Weights of a small GPT-style language model, trained from scratch on English Wikipedia: vocabulary 8192.
MLP neurons of a small language model. Each row is named by its layer, matrix (up: input weights) and neuron, and shows model dimensions 234-329. Each number is 128 + 24 x the weight over its row's rms, rounded and kept within 0 to 255. Numbers have three digits each.
A block is one neuron, or neurons of one layer that tend to fire together. After each block is what it responds to, as a language model described it from the Wikipedia text at the highest values.

L4.up89:155094106161127127111110167146115126128159107093182141108112116124106145160185172118088142075101132113141114156160140131123161130146151106142125128157108126107099108108125156136154119108124132128159171130144098107135135131162094140122114113141104169205099095116107106125129143101106105147
L4.up141:155150121139116111107116127155083123140160169099146131133125080155115092153126167137146105111150099084159123111159126111149136087084096115128128143148144114151120152172125110137093129134148110131120092089144103104119139105174111192110135141105128108055137156153128148168131137104138112116
L4.up272:112112128119147143104084166165084156123083171137143152155127096154169124145099121106163106155148129118131123128118068106145140117109133128094111166129143123131131122145114145157141155148136154128133101164155150149150096127139146128128140123064127111128162155151100068164123119121133106157
L4.up864:120147111138130108096144127132154168150158136108100140134130114150136131108134135168116105130106138093154133130145143115123147079114115152153113123141140117098128164124161162106195174131080138083108114139111175075086140139120121180139137114111116110118136170122081102170133157154142143108
L4.up867:144142137156119131149149176143091095137167164081164129130185108149059138131117160152149177121179058067137104142129090098137184122103163135162122103130097137120129166151135143128160139128097133143126124120118110065125160098106106133133137107128099141105106156133151130169137176109111123162
L4.up936:108119144118122124115112162171100133126127130118152136156162112107174150156146158144146058148165134122120106153140112140098170141122131149093101137165126089122136133155097125148128117139100111096154113134114125104132126129111138123101121114141114081149168189178167104121131183101091098153
L4.up1198:126133149124120147142087134131096120152135107128127168115151150173132173101127096113132094139134124177150157135115175117140110090139111096129130142125131120127153115178098139147145137163112122143102134132129084117118140106129157149142118133139136101155124187149163095113158128132122155165
L4.up1264:155152125163140099096133166135054099134178164111147134114120111119136123115115131149135118140153154160121151137172146141161125151088099116134149106102130103153093146163122089125115155138134146115105112142150132115109126155127117164106134145119119160158114159143142091122144135140128098137
L4.up1267:108128115118105147149094152112089147108121137134164133118139130127135171137115172174167132131148176145161082163162135133158092100150119129142161148130120190137159157133123136113150097128078114132113135170123108129135116098127114098137136183111133164143125129125113080101157102108142176123
L4.up1373:121116130120115086158103157146128132118151139113137191123122109177158121173179115163135150146108130128131164136103175111154136114123110134123151114151129117110073153157118196154093146115134087121134158108132083142101108155147143158116114180110127172188137156140120100144138161127116104123
L4.up1528:137125146113138103169106137132112155145155121149121180162101043125132140145162120131144104133164145129159120142102150130120146081074116160159151145137129107132138096166105122161135190113132124102134097133117112115141135149130143171141085104133087097132113139194104086114132138132105128142
L4.up1753:116087106117148166078125128116093100110151138085132169104193145172152155119154117110128099124130129128138105149148151139117156095069151116140112147135108125150142118121122115111091106127113116128151194107113142130095144128115133136131103127121121125135125153163119081133108142136115147126
L4.up1822:128116171128116108123123105151113056150114096170160122128138107143145150156136079134135110148145094119126105124129157124129152110121097132138116085127108097096107134153111154145152152151072163138152116129109078080107107120134148132156110120149125178148138115142107087142126115135128092112
L4.up1951:101169095109127132138146103213152125182124093125167117131131110121168159128162106136101108152150145148087134106131138157099131132090127118129125166144130149138109131120133118094125140099102152079117123101142164099110138155126140152136128107084143127119153148144149119145138156114106106145
L4.up1981:113123145139139102153148196147116158159130103117160149093109130098180116175128153063122124166091098139167141156139162137150146105167095162115137132161097158167163176118155121140099115141134082144121147137142120116175102084122140119119106133106110192154121173139086083086118152149133156157
L4.up1988:108119135124105107151120108176096120073164126098137081149154148125161125117148165139117136110155125108129164174141145131163129101118120156136140140128118128134135104158126162150100137112127138125110138116117069095133121130065123121145162145102146170162137148128118162124135110129086110122
Month names right after a day number, plus decade "s" and final year digits, in dated history narration: "On 7 April", "the 1860s", "In 2016".

L4.up9:131133083144127131124099186121107117098118132129155100140115133154133129140160103107147119141168104162112161146137151124186152129131128120121186155134096128130093132131115095129106109116132112154153102161115080149142135133118133120135094107147116127095127137135119126140177129189113105163
L4.up44:141136099146122132120119130121132148169146139152133126121124092121151182171158150125155093096138107112144095113131105127142142155136084161135142162156152120132118156145137126145123143131100130146090108152164130124152165098115140145131122114104140134166094130169135143139157097130169086149
L4.up72:141105157163157065138119189167151110123148155131168104102125089125168132110145174113146128115161130150146125145157141118124158147131108121145120135116160116077166117118118150104106124114132074113130139127144131097114089073062041110108114156142125125153141121112107121156176117141109144119
L4.up112:135141109154129130107125143149131102144139109109156133098096098161149181122135101121110140100117108092162114147104112132136161090125112135107115127117170096109102098175135114106145189109135127137132101123100132119135131089090128134113119102104123142085136165132088077144121110138140138160
L4.up174:163106156102126153117100151141147107163145146125145148145125138142157136182138117088107086136119085110123152125142134135115108120143152193166181127102162094093092117157130147139132105163081130130104079147117123142172144095086179118139124139125137161141115145171148102157166132163118105137
L4.up238:114154170108126115133089130104143109135132172133111121115121182132133126098142146091132124156116140120162118132138159165141136135157125153126131162143110129129111118134111078171126148127158136136154135069131117150136154119155104130104125115153119135172129134137128120121143178143125112159
L4.up307:163123150084123133098102161142125107134153151103132176084132136142146148153124111103104089130130163096142106122131125150107166121141131163161175099108166092138130149142160132096083169098052115087149153139079101153160106106137122179097141108168137155137147093142144111139164151118137104125
L4.up318:129086101100129101145118111158117121156135134093157116099151107145130125142130158126158112106113142118108125157125139136131090131080112143130148132110106125125121106140096132150127133140091120160137108162196146107128123156102165165125129162113163150132115111115115108120156127133130086135
L4.up412:114114112110104135134133192094158111119182101087108113158118111124139122184149136089174086111110108136107159162123173105124064119152119148124131172110129089074167136120165171158143130122115122129119155123127115128116143155138150118156094095118092121121119145150153102173119129141143117144
L4.up440:144114129124117146117139127126126133143125108149140131156156095189130133160153127132118129115130106128160131139127133130135180143097110141130161112088136130093135163118118132169133121122091116111118121114163156088127128113112101140125137125142090133170134150102066120184165140124144078120
L4.up738:138144133170121090142118136167122100094155149079122144109118175135140124081197135131134109138143115148163119155100087104122105095143113153133127121124128127152101128165118105169106107143141110124159154150147161137103155137101125113116102097130102100143091120123092076141163162162124076147
L4.up999:142131092124136097116117164147112143176167117131148156094101108117132137118200143128175132137115102140137098134134115142146160096130109124151158163103141068121145101159102152139140133128098097114107117111124124148118167133101164148134139131202144118154137136124120087137161114114123135170
L4.up1146:149143104133170135092131127136132116138136137095136147142179107153132116160087126149124116114127134136135151142123131169157110122146144098116107159161147116130109124116116155191096149141133113141122081160157104166162120151066080139106127122111146121108114169201130083091178144111116055133
L4.up1349:126134128145082091165145126126090114156150133131102134127119103220151133148180134143185111117112123125130119128137159110110120108151176129122125186124127138148116128112123185122120140095100125129136112095128153129078116141090115136116134135140163132162113162132100110114112098140143136164
L4.up1435:135133148130082116119134121169113075129157148131171167111171147118166116176129096138135152153112136142118125123139157130123119111129081124189145111156178091115184163146148148112146148134144110106156113097147136147133142133149111110097135230141158137155111147152128071126214106132131076094
L4.up1771:107148114128129131141102138123110116131144125148109159121119098114162114114184112185158152151158100096188128155132116141115139087116100145136159111134142136119160115134096113170156140088107146149145094126072135081111210112129096123130097109174119090139161162158088075126120127160118137174
Commas closing a sentence-opening time or prepositional phrase before the main clause, as in "In 1948," or "After graduation,"; also middle letters of acronyms like GOES.

L2.up322:194116107132132158096093137145150110136125133091133156123137109101125135129140112157179101155143157102131151145133149124152147121127160135184140133152146099105141135124116130133148148158124137080133142122161121112161122130131101167135102134120134159105149114109130139116192094088134134137
L2.up611:154124083160174163110142135135131128162141116150138122142124110139145123118128147177153100099129126138113126169112135134123167106143140116103132115108120137130124158147151123135107166130150117128120069121124123121169117130135120174102133124165130117180128145124133121142163126104116086150
L2.up653:148131117119191173091115169159124103169133152120142122126155076131129124136170135123126114116138127142121157116133140119147148133125154122147137112089117114125148118143119121154112133147099160088156119151083072100116137093130114158094135103196159173121146129093119155098151108198135099161
L2.up786:163131132164104133132104113145132130138112123155133131153144088124151136140092133131150114112142139113172135106101126059125121105126153108136143143150151101089125167106134128149129147142127113101112122145095132135151110146120153193115098111128136166121137144127112138137165091141134131158
Sentence-ending periods and clause-opening connectives in narrative prose, such as However, Although, but, and that after announced or indicate.

L2.up918:140129132138122113110114152122138121110136114141154117127129133143165138178144132113099086098162136163094121177140122090144149132107143119156114094129117105109177150114141122124105080153158129112073128098157110112158107192108148107103138174145099140119120147166131105121124130155184141139
L2.up1017:130126094146121146111112127110124136146125122122150123100110120166160128124190157155172115115100148106117104125129139123133147125116152144106159107123110164120168154113116145121134138125181142122131152111145155154145127156111131153142118133112114146144137147141160128144122109201168124138
L2.up1340:134126115125129124100166138119141134103191089120149081072148133116151128130146178116159119090135104085122165118185132124091105123134105130165170126106158146115121127133131131120114112068122119130131148129112193119115129103131151132128123126107103075147137119162127133144113157180174095159
L2.up1818:125094118161130137113135101138155099099153117159144120111092092135178136131149130122199157138137092113134118142123145150138169120116151129121184135172139116096144084159145171142103075108129144117149136124129110133126148122088123142117134137120128157157101140147091124181152113140176106150
Tokens that complete nouns for people or roles, often a plural -s or agent suffix: singers, boyars, reporter, member, opponents, tango singer.

L8.up894:164112112129118127149113148118113134150098119132140118140126111130101129160158114134160128112130144105125091143107167138124151139084130168143145140189127088092163190144109141085145135112118086181152128125125088108100135112170144107128088093137147149121116102145094138134120128142093121091
Last token of a sentence-opening time adverbial, usually a year's final digit before the comma (In 195|5, From 1926 to 193|3), also day, May, years.

L8.up836:128119128078163137149086138125100124115109125133113139132148154203135122110149122110154127142160118140126118154129153128152090125096109107095155109114139140162137133099146153138107136087110127183081112160141154176120120150145175132135134152070092097126111139142091121126147120135135130105
Last token of a role noun or introducer directly before a person's name, e.g. violinist, drummer, former director, founder, starring:, directed by.

L4.up278:123116095126105079139092104127123093162110131155137135148181100152144120128167143133191099167135128108126109143103154125134100127086116117131145091138105105141136137127086137132084151116114126139095140095067146110159143125103134140136133119099142147129091169144117148174092125132138137141
L4.up540:137093164129101126134127118108118131098129111130152103184136095147137163147178131125164117148152163135144161181147148132117111118122126134163150140125163082105084161125129142094155138142107126129078105109085106105121129144147092096160152125140145121168112142134129119114123128175122113155
L4.up584:150117118124138145136147134119111134104143152150124110124137124128129200121161136132174143142148137101123136181152139172130105123120147154149177175107160082093066140117117147104099107165134125110131153108088096093121116155083106098172117118115112150137097156151096150130176102161130165131
L4.up683:144155117104081120145075139115117147109090122134129135157097147115069101148161109159122111145201161121163094158160123102156145126129086169154151102122152140150131145183099136124116136129106111142155135125051116139124138152144107132168139134128107122111146138145118136124101111189147114129
L4.up773:127079110145124121086129113179067119132169137148098118125136091175113114167147112127115110148155135074098104182155151118171164126139152129102104093141133081137085159146112145121135123162122156118105102107129146102129126120156136117156135158095108119098129124167091130111142105112102104143
L4.up846:113107139147155151115095124167124151125117117126136126112129107138124120105129131100167104140188119127161152194162142076136160094121138125167143131135111149146106135107155087114144146117078147167099122136115147143162138143129094173130111107083151117119085121105120150177144083159105154143
L4.up1192:117098138199110172144103145128103123094124140080119099118132182102139157147126101108145094141171143133098129123129131093118128136135157165178128177136120111140120130126169110139118120134094146114144136121074103123120157082129135150149137127149169128157122142149108141149115110146119098133
L4.up1251:159123130151107117168115114149107152126081133152111120122109128082117147122143129158115132097141150115107121149129157106154123097194145129134143136195097142088126177110112121093158131102147122147166132120121089099088148110126146114118120123120122113125114138156106132119122116144104160096
L4.up1274:157130144123124138139131158177107188093133098128106131105133131108110083156154146110126087135115088136162140138182148118167151125159103121120127127104138146114090147162179179145125137101113102152111091123130118137140161052141117117102154165143090134128117159104117140165076127159118131168
L4.up1303:111141139132109151133092147143114136103126149103121125137156144173131151118125127138156122147128103108128114140155111140133144151169121169109122149109141137124121154133130122153137148094080122133106130109095104127138072123155168169117139151157136142124164111143124132187165134166146101123
L4.up1360:134163105107131122104136127160100137092171121152111106123112119157117142167144098142142092150161096080120170160140107145118155144129151172142146136134142160109123129094121147151144111092128130122122106127140128083086109110131157119145135137109111143109134128131129130164169168178136132160
L4.up1389:141108151113108111112076112143090136120169107131152126128150124155110146105116131094128133108148088096106128216113118134179148125134138142142116130122168149116080121137124126141105131140111134100084172060097115145154132102134114135141167157087127101123087103139092153172149092173130116138
L4.up1703:126134121115107114113095124146102164158158149106151148128083133125158109140150142120150122161143135160085108160158132140119120159145129153139130099151141139123117159150113117122094130126150124110172165139170131112117096118119146148128182136128162141106077158177094153091149111142139109111
L4.up1880:110134117137083120125057105126115141156149107177135123113136134144132117097140146136200088118157066079093172144126145127131132111101151126151141110102124094105138171122126115128080138116109108113099100138113109136148163102141130120136133138122123080114112165156133134144159137130105129166
L4.up1982:184128127160159139111113157119123104113146130128134136132100123123137112138087097126120074120139127095142099143114152138131150070069148128142088132125139073148119111115115139140135136132110167124151134092133114120110115131109127121125138142147119153153087106143105155135158120172150159142
L4.up2021:175145174124112117105148094163150126174155131171102129095155133125111122152148119151087092206134151099152135143161141092194121112129157150137104136138098121131100132128152171111114122136089157150095102080087097108148175074143149136130136172118116123161142105113091116193120102124131170133
Ends of occupation or role words that usually come right before a person's name, such as guitar-ist, football player, artistic director; also "by", "of" and list dashes that introduce names.

L8.up184:143136151135101133087193112150143134099144150118115145082141111151101176136158128129128163143143120114126112118155116141109160102150124155190172115133149120135064092139184114143120113158142105088141078114108100138154136099136160160155091128137116172131108103100128139151152104150126119127
Non-initial letter pieces inside all-caps acronyms, often in parentheses after a spelled-out name, like MIT, ETCSL, OSERS, INAH; occasionally section-heading == or table |.